Weights of a small transformer language model.
Size: 11 layers, width 768, 12 heads of 64, MLP 6144 ReLU, 137M parameters.
Architecture: LayerNorm before each block, learned positions, tied embeddings, attention and MLP in parallel.
Training: a variant of Adam for these matrices, 1131M tokens, 12064 steps.
MLP neurons of a small language model. Each row is named by its layer, matrix (down: output weights) and neuron, and shows model dimensions 704-767. Each number is 200 + 40 x the weight over its row's rms, rounded and kept within 0 to 999.
A block is one neuron, or neurons of one layer that tend to fire together. After each block is what it responds to, as a language model described it from the Wikipedia text at the highest values.

L8.down368,198,166,193,205,173,183,192,140,190,146,172,252,178,172,165,210,176,232,177,175,171,254,225,158,287,207,269,186,195,165,171,267,142,197,225,142,250,235,151,178,157,241,184,206,188,208,224,189,112,225,227,224,161,145,159,196,121,270,227,217,245,163,232,212
L8.down928,184,232,127,228,185,174,212,180,163,149,219,161,187,221,204,245,156,176,242,205,281,193,195,146,194,199,248,192,278,223,133,166,255,178,206,204,187,200,176,239,202,197,243,190,168,242,195,241,129,178,175,172,212,202,202,215,137,189,205,203,150,195,199,215
L8.down1846,170,168,178,197,215,188,182,266,140,133,186,181,238,256,232,180,127,256,217,187,202,217,256,269,180,191,170,147,201,174,248,210,181,174,242,142,138,167,134,238,239,241,203,178,126,230,241,262,184,264,155,150,190,183,145,202,199,223,168,213,146,253,251,244
L8.down2476,204,167,192,208,248,217,154,258,277,181,194,177,222,255,174,178,209,147,260,195,172,220,213,183,240,258,189,245,160,154,200,144,200,218,204,133,241,245,180,208,168,147,216,169,223,203,240,227,235,225,261,137,237,205,183,231,236,236,88,198,190,287,201,198
L8.down2615,204,245,198,275,267,199,209,208,212,185,226,217,210,160,231,192,237,221,249,189,157,184,184,179,184,174,260,216,172,215,157,169,126,174,212,181,243,226,195,232,168,259,203,149,259,246,204,277,161,201,200,188,245,149,120,169,241,186,155,172,258,291,168,216
L8.down4948,196,186,177,163,239,141,154,192,307,143,154,100,154,229,192,198,213,224,231,196,165,239,218,288,142,199,161,222,192,124,239,247,191,212,192,185,236,152,199,215,196,130,193,177,275,189,242,235,218,241,190,241,202,208,172,163,274,250,188,210,157,208,152,282
L8.down5277,140,198,211,186,204,177,278,195,196,109,229,173,243,219,224,170,113,139,254,168,200,182,231,188,199,181,185,223,185,136,217,230,250,124,225,214,190,174,215,198,249,175,172,218,184,207,261,196,198,261,201,236,291,153,222,265,235,191,232,167,294,159,266,220
L8.down5573,196,184,233,226,207,213,271,241,182,209,256,128,105,258,177,136,284,171,190,217,219,193,213,183,149,160,209,249,186,206,104,196,202,180,219,268,303,168,172,194,255,226,160,233,275,170,220,242,212,229,280,188,164,172,172,222,132,200,225,217,214,184,192,167
Distances and positions in descriptions. Numbers, units, and position words in geographic or historical descriptions, just before a direction or period, as in 3.9 km east, 12th century, curves southeast.

L8.down1530,262,210,194,162,177,213,180,200,162,193,166,239,227,172,196,192,229,175,179,242,201,169,244,165,206,214,239,224,221,237,262,187,186,191,205,188,236,249,141,263,252,209,229,142,166,234,180,175,248,268,173,235,303,211,116,176,250,240,243,288,216,186,210,192
L8.down2151,152,277,136,185,141,222,178,232,190,244,137,203,209,217,240,216,202,177,189,186,179,176,177,157,187,173,190,194,188,223,179,238,210,225,193,115,219,143,242,187,187,256,138,198,213,217,193,199,206,195,243,177,182,267,222,233,167,204,195,186,202,174,213,192
L8.down3333,225,262,153,164,222,197,200,224,163,215,242,175,170,187,256,178,223,193,133,122,153,189,174,198,215,207,218,270,179,215,191,231,147,203,229,147,241,216,213,132,168,234,266,212,170,246,183,228,260,243,183,206,143,218,184,215,230,198,166,228,222,275,204,244
L8.down4057,189,182,184,204,165,206,317,199,189,248,159,233,123,231,177,174,240,204,177,251,226,136,130,217,225,240,222,194,164,215,205,226,121,181,206,215,171,168,202,178,227,262,232,207,225,218,258,216,227,158,211,197,177,216,161,195,152,161,188,191,203,262,241,183
L8.down4820,224,230,228,198,180,177,127,271,213,149,177,256,209,236,227,295,155,172,141,253,191,169,195,222,241,186,128,231,174,235,241,249,82,201,76,166,179,191,172,184,201,227,173,131,206,250,250,217,170,229,254,196,165,188,206,130,235,207,166,217,196,230,216,203
L8.down4989,230,231,199,272,186,156,156,201,252,174,209,234,235,234,222,220,204,229,233,204,206,147,172,175,255,188,156,124,205,267,212,169,180,250,190,247,188,144,191,149,208,193,112,205,144,279,195,230,236,187,228,174,212,225,200,193,135,143,234,205,222,256,167,224
L8.down5021,263,190,279,186,174,258,217,212,176,244,177,199,178,261,211,341,125,233,215,194,175,149,172,224,152,235,186,183,219,228,203,215,212,162,187,272,196,164,191,231,214,173,246,206,224,176,229,177,168,182,220,222,202,181,169,181,199,278,148,227,176,163,183,173
L8.down5998,237,224,253,225,160,236,182,206,205,161,273,255,198,247,236,343,191,224,180,164,156,203,181,163,216,189,153,236,174,232,176,226,176,182,173,125,244,157,112,209,196,236,143,141,180,223,244,279,221,190,230,141,214,210,232,191,173,174,141,175,183,181,182,246
Closing fragment before delimiter. Final word-piece or symbol that completes a quoted phrase, subscript, or bracketed item just before a closing quote, bracket or brace, e.g. "paper tig|er", O_{2}, [el].

L6.down134,220,239,216,176,179,213,147,182,219,170,226,202,199,156,222,188,303,243,238,216,210,253,225,177,196,240,150,168,256,218,154,230,222,191,305,182,188,150,230,127,202,202,183,190,226,186,323,158,230,228,156,199,260,198,175,202,184,174,180,213,247,173,247,240
L6.down330,215,248,214,241,219,252,193,250,151,236,224,154,171,191,134,198,202,203,103,265,200,219,246,240,210,251,288,229,219,208,137,209,211,194,138,187,163,250,211,174,189,222,182,232,212,217,195,156,236,218,232,146,222,176,132,180,162,170,116,136,184,196,220,216
L6.down1800,218,237,176,171,225,204,171,185,117,182,237,184,192,240,229,207,246,226,239,218,150,212,172,195,226,243,156,222,178,241,263,181,165,162,83,159,271,132,173,244,160,205,223,272,221,190,230,224,201,311,219,259,117,226,219,173,167,181,184,216,220,248,251,259
L6.down1878,215,142,173,161,192,140,148,197,195,207,158,242,187,163,217,142,205,236,223,266,188,230,128,174,191,217,171,172,174,257,166,187,186,180,213,246,256,120,195,118,227,197,170,223,245,136,232,244,245,176,169,152,251,137,208,242,159,260,161,239,186,143,188,265
L6.down2673,234,166,243,193,260,215,199,220,160,185,230,213,168,278,200,187,219,145,193,261,290,257,220,219,148,182,225,173,199,151,251,141,271,209,216,219,240,153,207,232,177,200,256,156,241,193,131,202,142,242,90,172,180,202,221,242,214,194,239,151,113,143,189,193
L6.down3823,117,149,193,158,164,215,208,196,203,155,255,267,195,179,132,154,212,216,203,215,194,248,203,127,168,147,195,192,127,227,205,178,133,169,245,190,131,235,173,174,240,160,229,149,208,233,219,194,288,204,217,244,167,174,164,225,182,221,172,236,234,177,203,204
L6.down3979,165,136,131,178,221,250,201,142,170,173,163,153,151,213,187,59,254,248,204,204,267,204,148,179,181,191,202,235,205,176,218,77,238,209,255,112,193,283,186,156,195,159,197,166,198,264,203,274,223,144,208,181,273,244,156,214,195,234,239,247,159,219,209,202
L6.down4025,195,185,199,215,208,225,212,252,142,252,203,200,197,269,238,186,179,178,234,123,168,306,235,255,186,221,257,233,271,225,207,207,197,215,271,217,193,145,176,296,182,189,256,156,188,154,236,200,218,209,206,179,199,261,149,260,210,117,232,227,293,196,181,218
Score digits after dashes. The digit after an en dash in sports scores and pitcher win–loss records, like 0–2 or (0–1), plus mid-word fragments of names (Xi J-in-ping, Maz-ur-sky).

L8.down103,184,233,178,210,242,200,219,198,139,188,259,178,273,204,212,189,255,192,186,148,207,250,218,158,204,209,210,187,230,183,162,242,153,201,211,142,173,183,217,206,238,227,137,144,193,281,305,210,186,245,189,213,147,213,179,169,237,188,155,150,217,179,216,141
L8.down1936,236,260,192,180,198,157,199,204,166,144,223,173,230,230,219,194,196,181,161,230,172,179,197,195,242,190,186,245,276,199,181,241,180,205,133,177,246,242,210,178,272,151,137,173,209,229,251,223,237,220,160,194,149,197,158,164,174,247,136,152,242,189,237,202
L8.down2366,168,197,181,212,175,164,227,217,227,222,199,87,209,287,172,324,237,174,196,164,197,167,247,167,188,167,210,189,254,196,190,239,177,163,229,187,160,221,187,172,212,227,127,163,160,193,221,118,139,202,226,172,185,175,142,143,242,236,174,164,238,189,217,159
L8.down2923,237,211,143,204,264,152,139,168,249,202,207,228,221,191,220,150,212,150,258,134,231,166,222,235,187,196,182,245,213,255,196,255,204,167,220,222,206,175,230,221,220,241,255,202,201,194,277,233,189,197,213,161,199,211,202,218,182,205,155,219,234,241,213,131
L8.down3758,165,204,201,201,249,174,258,191,185,197,210,228,257,242,209,241,179,229,222,249,195,195,162,177,145,198,187,190,203,130,137,204,180,308,190,292,210,269,180,135,153,199,173,185,209,169,126,246,167,285,218,229,193,142,252,106,207,183,190,149,258,258,239,214
L8.down4103,198,228,144,178,161,211,203,193,171,150,282,254,245,252,183,254,237,198,210,135,198,261,242,193,213,150,178,228,254,158,244,277,154,207,201,182,134,200,212,261,214,189,160,252,183,273,276,193,191,173,245,202,166,192,195,137,204,174,151,116,185,212,189,197
L8.down5141,220,212,206,223,204,172,205,179,207,257,244,173,180,240,202,192,286,266,171,234,200,237,254,212,212,162,174,197,211,161,216,183,147,204,224,239,140,238,263,203,187,171,82,218,201,235,258,199,193,149,176,253,233,246,153,153,191,153,209,161,273,290,204,139
L8.down5933,174,165,165,170,263,201,224,220,156,260,183,204,257,197,121,171,240,206,242,218,199,255,137,188,238,211,195,222,195,194,214,208,133,248,198,213,181,281,250,177,172,212,197,196,212,273,329,209,173,196,150,300,202,233,211,223,228,176,195,185,182,151,182,172
First-name endings. The last token of a person's given name just before the surname, mostly in sports rosters, tables, and credit lists, e.g. Chris, Jero-en, Luc-ian.

L6.down546,163,201,238,181,120,229,221,247,138,223,241,160,195,113,184,170,144,226,171,232,257,250,201,194,251,153,175,214,171,207,137,165,239,248,299,168,174,154,290,156,211,170,161,252,239,215,157,212,157,267,233,252,203,237,114,216,218,221,203,244,218,218,170,246
L6.down888,227,199,244,157,187,209,179,180,186,207,191,251,214,313,210,225,197,248,211,180,245,227,133,212,266,244,204,158,156,192,194,293,254,177,259,159,247,229,255,212,181,231,253,227,148,157,181,143,121,145,175,210,227,171,225,169,198,140,284,242,303,156,199,197
L6.down897,225,232,169,186,205,171,229,152,100,225,187,224,186,135,234,204,239,238,131,195,220,138,180,169,227,191,239,219,229,171,302,214,177,238,236,128,283,179,175,260,171,245,193,227,219,163,175,178,225,158,213,166,225,224,239,220,280,208,163,115,219,205,238,193
L6.down1252,216,260,228,167,189,198,140,269,224,221,115,227,165,182,177,134,201,187,176,195,248,252,162,148,222,189,255,210,265,147,228,183,182,210,225,198,184,163,193,143,168,204,170,220,182,255,187,321,271,159,165,228,187,237,146,174,295,207,215,188,285,248,178,282
L6.down2479,161,197,209,185,158,192,272,215,246,168,216,234,193,222,238,186,232,195,264,131,234,174,179,155,218,179,146,214,189,209,157,300,180,237,199,238,254,252,232,182,212,154,142,275,199,211,210,212,236,155,270,235,210,212,182,256,208,186,278,241,258,150,114,229
L6.down3798,175,262,249,205,215,177,159,205,169,185,186,145,217,169,136,198,218,188,254,200,247,286,189,208,192,183,232,146,223,157,173,220,174,215,206,189,190,273,214,189,229,185,139,148,211,234,220,234,218,232,201,215,235,202,209,164,76,252,159,221,233,235,221,232
L6.down3891,159,261,211,188,186,207,212,218,197,234,133,278,214,186,180,130,206,212,196,229,202,253,150,126,131,199,205,211,225,260,221,154,237,208,218,167,205,148,164,223,172,316,227,208,219,184,203,241,230,217,207,215,202,187,202,202,148,247,175,178,230,197,223,191
L6.down4628,252,178,227,187,187,194,245,164,226,173,249,199,195,243,125,191,235,155,225,200,252,222,157,230,198,138,194,154,207,174,128,241,179,282,216,196,192,189,198,194,193,206,285,244,213,206,215,204,203,213,183,175,254,163,169,217,198,190,223,125,298,215,114,214
Units after numbers. Unit words and connectors right after a number, especially distances like km, mi, m, also years, dashes and percents.

L4.down1891,163,255,201,192,254,189,212,337,224,216,156,173,192,207,168,173,230,241,208,145,211,226,183,193,198,171,241,246,275,140,165,212,170,200,244,170,218,154,174,240,136,219,165,167,183,220,282,167,110,185,171,305,194,226,136,178,222,269,260,179,201,177,153,195
Clause-joining commas. Commas that end a complete main clause in narrative or biographical prose, just before and, but, which, or where.

L8.down889,214,125,200,200,154,213,149,168,163,120,181,257,254,208,283,237,216,181,204,207,160,246,202,181,136,141,181,247,130,149,167,210,210,194,104,252,197,222,188,211,241,207,140,242,212,217,216,212,263,130,246,187,150,195,224,235,191,158,190,176,185,86,230,208
L8.down1046,230,261,248,197,234,217,213,174,229,246,238,235,206,254,203,259,129,249,194,231,163,115,228,170,204,212,192,200,245,159,165,178,148,235,171,199,289,184,171,143,173,206,149,180,189,140,201,196,158,172,245,188,192,178,215,204,188,204,253,179,239,193,229,256
L8.down2982,185,223,258,194,182,178,176,299,227,148,226,238,210,215,179,260,160,150,220,246,283,270,154,190,227,218,185,197,231,247,249,193,166,184,181,218,238,196,208,230,242,148,223,214,241,177,211,175,116,188,184,242,247,200,171,225,170,204,193,262,205,240,307,206
L8.down4953,229,153,194,224,261,175,181,174,128,238,205,193,178,227,209,219,263,212,156,187,220,133,161,224,168,161,227,304,178,213,172,219,194,170,230,214,214,115,207,131,181,146,125,237,275,161,250,189,227,222,169,169,168,252,236,206,256,147,186,234,301,144,148,171
L8.down5127,191,182,179,224,148,254,172,210,113,224,205,186,178,226,274,184,181,166,210,217,228,158,141,169,244,205,157,221,177,136,197,189,169,217,229,153,239,158,277,221,246,224,198,176,248,241,215,209,236,233,148,184,164,184,159,281,179,170,174,154,183,218,213,191
L8.down5529,177,116,226,209,225,197,248,203,179,165,221,194,163,223,256,173,257,185,272,222,193,217,157,191,162,309,169,215,109,160,247,133,150,254,288,198,208,151,260,222,264,188,249,138,201,227,173,234,177,154,203,119,161,154,213,208,159,171,102,138,211,230,196,238
L8.down5875,177,217,161,272,193,160,208,193,146,182,186,224,181,170,230,171,227,192,213,149,233,174,198,181,151,159,205,170,173,156,187,189,206,207,206,193,216,132,239,202,231,221,191,232,226,189,170,222,223,226,220,243,172,203,262,229,205,229,223,189,240,170,235,217
L8.down6052,236,155,185,205,175,190,240,201,205,231,198,186,174,170,234,168,157,197,252,142,191,163,178,133,202,183,195,263,192,199,249,233,153,185,212,230,285,209,202,242,190,179,188,174,211,212,239,171,205,221,205,140,185,199,263,232,266,237,245,186,214,192,216,206
Before next table number. Cell separators, decimal points and digits just before the next number in numeric rows, mostly sports league and election tables, like "12 | 39".

L6.down299,181,145,273,218,236,179,240,194,225,235,236,204,183,231,171,183,174,192,156,258,134,257,154,113,193,186,220,251,184,204,170,165,133,67,209,215,184,154,168,166,203,171,220,216,196,139,202,254,196,170,205,208,199,324,198,217,149,209,166,233,176,151,218,202
L6.down674,293,290,247,264,209,176,166,247,195,180,232,181,300,201,220,235,245,195,174,241,204,237,179,199,256,179,252,218,208,199,252,272,229,105,231,233,170,112,184,240,236,155,201,290,154,178,146,203,183,218,233,194,193,209,222,201,205,147,87,175,196,183,132,172
L6.down1034,131,114,185,188,148,239,192,170,197,182,162,261,215,260,227,133,152,172,254,144,218,217,247,189,228,180,148,216,197,238,201,207,195,142,232,184,232,260,192,259,217,239,196,188,234,169,207,238,216,215,196,156,232,208,174,199,212,141,132,195,258,90,186,151
L6.down1662,200,250,293,231,171,191,154,194,177,200,221,255,175,243,191,161,166,201,192,248,204,222,223,168,251,202,203,186,246,208,136,236,151,254,234,242,171,195,225,183,232,185,185,171,193,195,169,221,212,200,214,221,152,171,269,231,180,92,158,104,287,199,202,197
L6.down2636,205,177,181,237,197,199,186,206,180,142,218,179,198,244,153,187,187,173,248,230,117,175,154,312,246,162,192,104,250,122,198,226,157,179,236,262,233,151,175,152,165,230,217,152,200,134,224,183,127,221,139,170,98,250,97,172,234,165,188,283,136,195,147,188
L6.down3192,150,207,161,168,270,222,155,139,206,221,149,222,226,203,274,172,186,195,209,206,164,212,216,246,162,218,221,193,195,191,172,249,256,138,184,169,171,201,244,160,239,142,241,190,209,158,228,92,197,204,172,175,161,232,160,154,129,178,123,213,199,216,151,175
L6.down3898,161,245,205,261,148,222,189,217,144,207,227,204,229,258,218,162,149,225,240,166,249,108,136,139,228,199,149,199,195,130,228,196,170,186,229,233,207,224,176,248,170,166,184,248,181,124,161,193,95,242,162,184,97,233,170,175,262,185,139,167,186,203,205,177
L6.down5593,200,203,294,203,208,159,174,151,177,235,154,213,246,184,254,201,171,126,103,190,214,152,242,186,165,123,208,230,212,244,198,242,147,157,259,211,142,215,165,212,216,237,197,236,161,223,169,177,202,173,206,233,146,118,88,251,274,189,178,175,232,218,152,213
Mid-name fragments, table cells. Fires on interior pieces of proper names, especially Uttar/Uttarakhand (tt, ar), plus Madonna and Rajapakshe, and on pipes and numbers inside league-standings table rows.

L4.down1621,223,238,207,209,167,217,211,252,197,192,146,174,89,208,178,196,209,213,185,154,192,246,134,189,250,187,126,177,227,187,265,231,204,227,237,158,136,205,161,171,188,159,227,243,187,154,203,200,186,96,196,269,174,235,175,150,189,225,190,215,163,187,188,217
Mid-word name fragments. Inner subword pieces of rare, mostly foreign proper names (Itur-b-ide, Oz-ar-k, O'-She-a), plus digits right after en-dashes in scores and tables.

L4.down3376,172,239,253,239,214,242,163,129,161,210,139,195,262,255,265,180,239,247,174,175,213,245,186,167,215,250,190,177,200,203,185,214,172,237,175,175,175,81,211,155,228,184,174,161,198,206,252,230,227,167,144,192,159,210,204,221,202,188,111,135,167,189,231,180
Second numeric table cell. Numbers in the second numeric column of Wikipedia table rows, such as wins after games played (18 | 14), plus ( before metric conversions like 989 ft (301 m).

L6.down618,227,222,225,197,272,189,209,158,222,232,193,194,203,177,248,175,146,174,131,156,172,207,229,282,242,191,181,162,188,246,183,153,137,162,148,304,225,205,140,202,310,193,233,204,200,217,247,108,152,175,209,237,180,205,160,199,227,151,219,198,201,172,153,243
L6.down1088,168,184,180,170,182,201,254,179,253,250,163,173,165,173,193,143,217,239,177,228,195,234,146,263,196,172,191,241,118,241,154,181,186,310,246,236,184,188,235,179,252,264,195,201,185,165,200,236,217,193,242,214,179,149,188,129,188,152,235,187,144,194,139,210
L6.down1622,160,182,170,163,153,207,270,195,239,212,213,204,215,188,194,207,226,246,205,243,164,222,205,244,215,148,194,146,134,147,167,159,206,223,176,194,118,140,111,174,295,210,276,248,199,178,168,208,218,178,279,194,243,170,212,257,229,123,217,179,191,262,165,161
L6.down2597,202,110,200,186,207,192,200,202,217,202,172,152,216,194,208,206,219,258,235,185,255,203,205,195,199,195,150,234,208,188,172,252,192,206,235,143,171,145,271,194,259,227,153,159,265,193,212,143,204,252,235,184,154,182,105,241,183,249,177,233,205,235,176,201
L6.down3618,221,191,186,182,203,211,244,187,193,215,218,243,172,226,150,192,173,209,193,156,201,227,255,271,218,209,159,169,219,202,122,192,228,158,295,187,130,134,156,213,232,137,238,158,245,180,219,243,147,207,155,198,230,155,212,224,218,152,193,164,252,224,121,226
L6.down4979,206,198,165,227,146,230,137,244,256,91,212,161,198,238,222,205,215,216,162,136,157,281,163,138,162,199,199,199,221,212,180,175,250,202,130,178,183,189,188,224,290,268,233,177,237,228,248,156,211,156,223,238,161,243,185,204,244,225,209,203,215,252,179,277
L6.down5396,239,160,196,122,206,248,217,223,222,258,242,218,174,223,220,220,214,147,87,143,213,232,248,184,162,141,194,231,170,263,211,240,179,156,201,222,225,204,181,173,195,170,165,218,161,230,188,191,236,207,253,253,233,225,131,236,189,179,173,315,162,215,209,163
L6.down5823,220,197,153,197,167,190,195,201,216,97,196,192,264,202,166,205,191,146,197,164,168,164,224,151,188,242,216,169,221,233,171,190,170,117,209,173,312,212,160,226,208,205,205,159,162,189,188,205,151,208,198,260,158,226,214,255,299,258,192,184,173,273,147,191
Given-name end before surname. Final token of a person's first or middle name, just before the surname, in lists, tables and prose, e.g. Matt Schaub, Satoshi Suzuki, Ted Nugent.

L6.down1226,170,206,225,200,255,222,221,231,158,169,221,168,200,145,133,209,130,205,167,136,276,195,197,137,189,238,228,210,300,231,212,174,172,269,146,135,192,208,230,269,193,118,200,192,192,205,199,171,197,118,139,224,213,214,174,195,178,243,183,235,199,220,167,154
L6.down2204,145,176,197,236,226,194,215,151,184,189,233,147,224,157,235,191,227,182,205,208,191,236,177,210,194,140,265,268,257,193,191,149,174,244,164,199,170,195,225,207,222,221,204,212,150,197,120,225,186,187,169,205,178,207,248,228,146,226,187,189,189,166,188,250
L6.down3030,236,203,215,239,222,223,186,228,171,248,174,161,155,246,182,95,207,245,227,231,175,261,223,125,244,179,182,213,223,98,178,168,218,194,158,171,160,93,152,243,219,191,213,214,192,182,230,235,267,213,126,207,142,205,199,266,259,209,203,176,197,266,198,167
L6.down3374,139,280,172,205,181,229,177,229,181,181,224,180,185,200,200,164,200,196,191,173,277,253,213,177,172,185,158,251,162,196,141,150,210,132,187,195,157,211,224,198,183,262,173,171,251,245,290,187,186,236,273,214,196,238,163,221,176,203,211,207,169,225,183,194
L6.down4214,277,184,258,194,262,194,215,307,239,207,152,205,207,234,216,137,169,212,217,215,304,104,126,245,253,250,236,231,131,195,193,211,209,189,221,154,202,136,180,223,159,223,188,185,186,195,120,178,244,182,152,159,136,224,198,220,250,238,190,190,225,243,167,196
L6.down5586,197,212,154,183,278,253,253,204,147,180,191,174,202,221,205,126,134,215,262,198,227,150,234,270,211,264,187,216,173,219,240,220,184,184,245,193,231,214,194,148,250,227,200,193,110,171,172,146,175,274,194,201,135,235,207,204,161,328,193,212,202,239,234,120
L6.down5692,182,233,263,298,272,178,276,229,204,216,110,156,176,227,179,87,208,207,269,151,199,212,193,176,143,253,132,235,200,206,124,172,232,197,185,218,168,159,188,218,194,213,169,174,182,166,208,239,154,167,166,192,123,197,189,198,267,272,202,239,226,235,179,224
L6.down5722,223,125,213,192,300,207,229,201,178,168,165,188,190,227,226,147,143,206,221,170,202,161,221,167,232,205,275,189,150,130,269,160,150,175,194,206,193,189,243,132,220,205,234,202,180,187,185,190,227,161,171,204,185,224,173,170,263,219,192,198,246,261,234,207
Clause-boundary comma/and. Commas and "and" placed just after a complete clause or predicate, before a continuation such as but, which, since, or a second verb.

L4.down3408,185,187,185,184,177,104,168,178,187,177,272,287,174,252,209,198,166,191,232,217,207,202,115,231,245,198,109,130,215,216,122,136,215,141,154,256,174,228,131,247,311,220,196,177,219,185,153,220,246,153,173,195,156,146,254,215,203,172,250,112,197,204,244,158
Word-final piece in list names. The final piece of the first word of a name in a list or table row, such as Cu-ber, Sar-ina, Lin-field, or Targ-et before the next word.

L4.down1820,263,201,198,220,233,213,189,200,185,66,117,222,214,228,191,219,206,189,108,147,211,206,134,142,181,157,202,191,132,301,155,214,143,163,244,215,173,228,136,241,196,205,211,224,156,256,175,217,145,267,230,244,181,138,143,263,179,153,95,215,197,275,183,221
Quantity and direction phrases. Tokens in measurement phrases: compass words after distances (mile east, north), opening brackets before conversions or date ranges, and leading digits.

L8.down736,194,203,133,177,208,169,186,231,179,288,150,213,228,216,136,132,225,204,220,127,194,172,227,142,257,238,216,243,186,170,171,226,214,199,240,186,175,176,170,222,184,210,216,218,224,178,258,205,202,177,130,208,198,201,255,229,268,214,177,226,164,174,232,172
L8.down1961,178,264,174,128,189,226,226,245,198,161,179,216,233,198,290,236,218,305,194,204,241,229,243,132,197,212,214,192,164,146,94,128,184,169,241,265,202,209,189,218,166,185,162,171,242,139,220,161,189,178,304,311,181,251,210,205,195,108,252,163,162,229,170,279
L8.down2403,235,217,225,203,197,185,158,246,190,196,238,178,223,241,185,201,186,203,206,173,156,249,196,197,216,171,196,186,236,184,197,204,215,224,232,192,201,174,191,264,152,209,209,178,171,243,176,185,237,135,277,281,190,230,176,152,207,175,202,178,172,187,144,254
L8.down2640,210,200,240,157,188,244,246,202,222,222,221,243,181,191,209,215,138,230,213,254,207,142,214,224,219,232,176,218,227,212,244,151,166,134,232,196,228,131,178,218,193,166,288,203,157,213,204,192,254,238,196,162,205,268,268,181,239,174,237,202,150,141,197,185
L8.down3121,220,233,205,174,222,158,227,232,223,257,210,201,278,219,175,237,200,187,178,161,196,202,146,213,217,185,137,242,155,205,143,163,234,190,227,202,185,158,233,178,158,169,151,141,190,167,170,145,200,207,207,212,231,224,209,274,155,148,249,208,169,272,241,230
L8.down3416,195,180,169,139,219,162,156,169,212,183,217,135,211,184,178,153,228,221,247,174,123,206,256,184,223,191,251,181,236,170,179,200,172,212,198,202,223,158,139,238,199,197,224,192,122,249,279,161,260,110,205,190,134,155,178,213,127,168,128,181,181,165,143,279
L8.down3484,198,245,173,142,205,243,203,279,222,170,167,169,222,183,245,185,170,235,202,245,163,186,204,218,185,209,159,223,169,212,114,163,228,223,219,225,194,169,212,240,264,224,246,206,218,181,193,207,193,178,155,205,221,252,194,134,186,213,114,223,170,215,203,250
L8.down3520,209,166,179,225,250,202,280,185,209,182,181,209,257,179,163,128,263,189,204,192,214,240,229,218,172,119,154,172,244,217,216,227,217,263,206,130,176,197,225,197,180,215,190,175,199,174,226,185,191,97,221,306,198,190,277,187,189,258,208,204,183,157,142,162
Clause-ending comma. Commas that close a complete main clause in Wikipedia prose, before added material like "and…", "which…", "but…" or an appositive.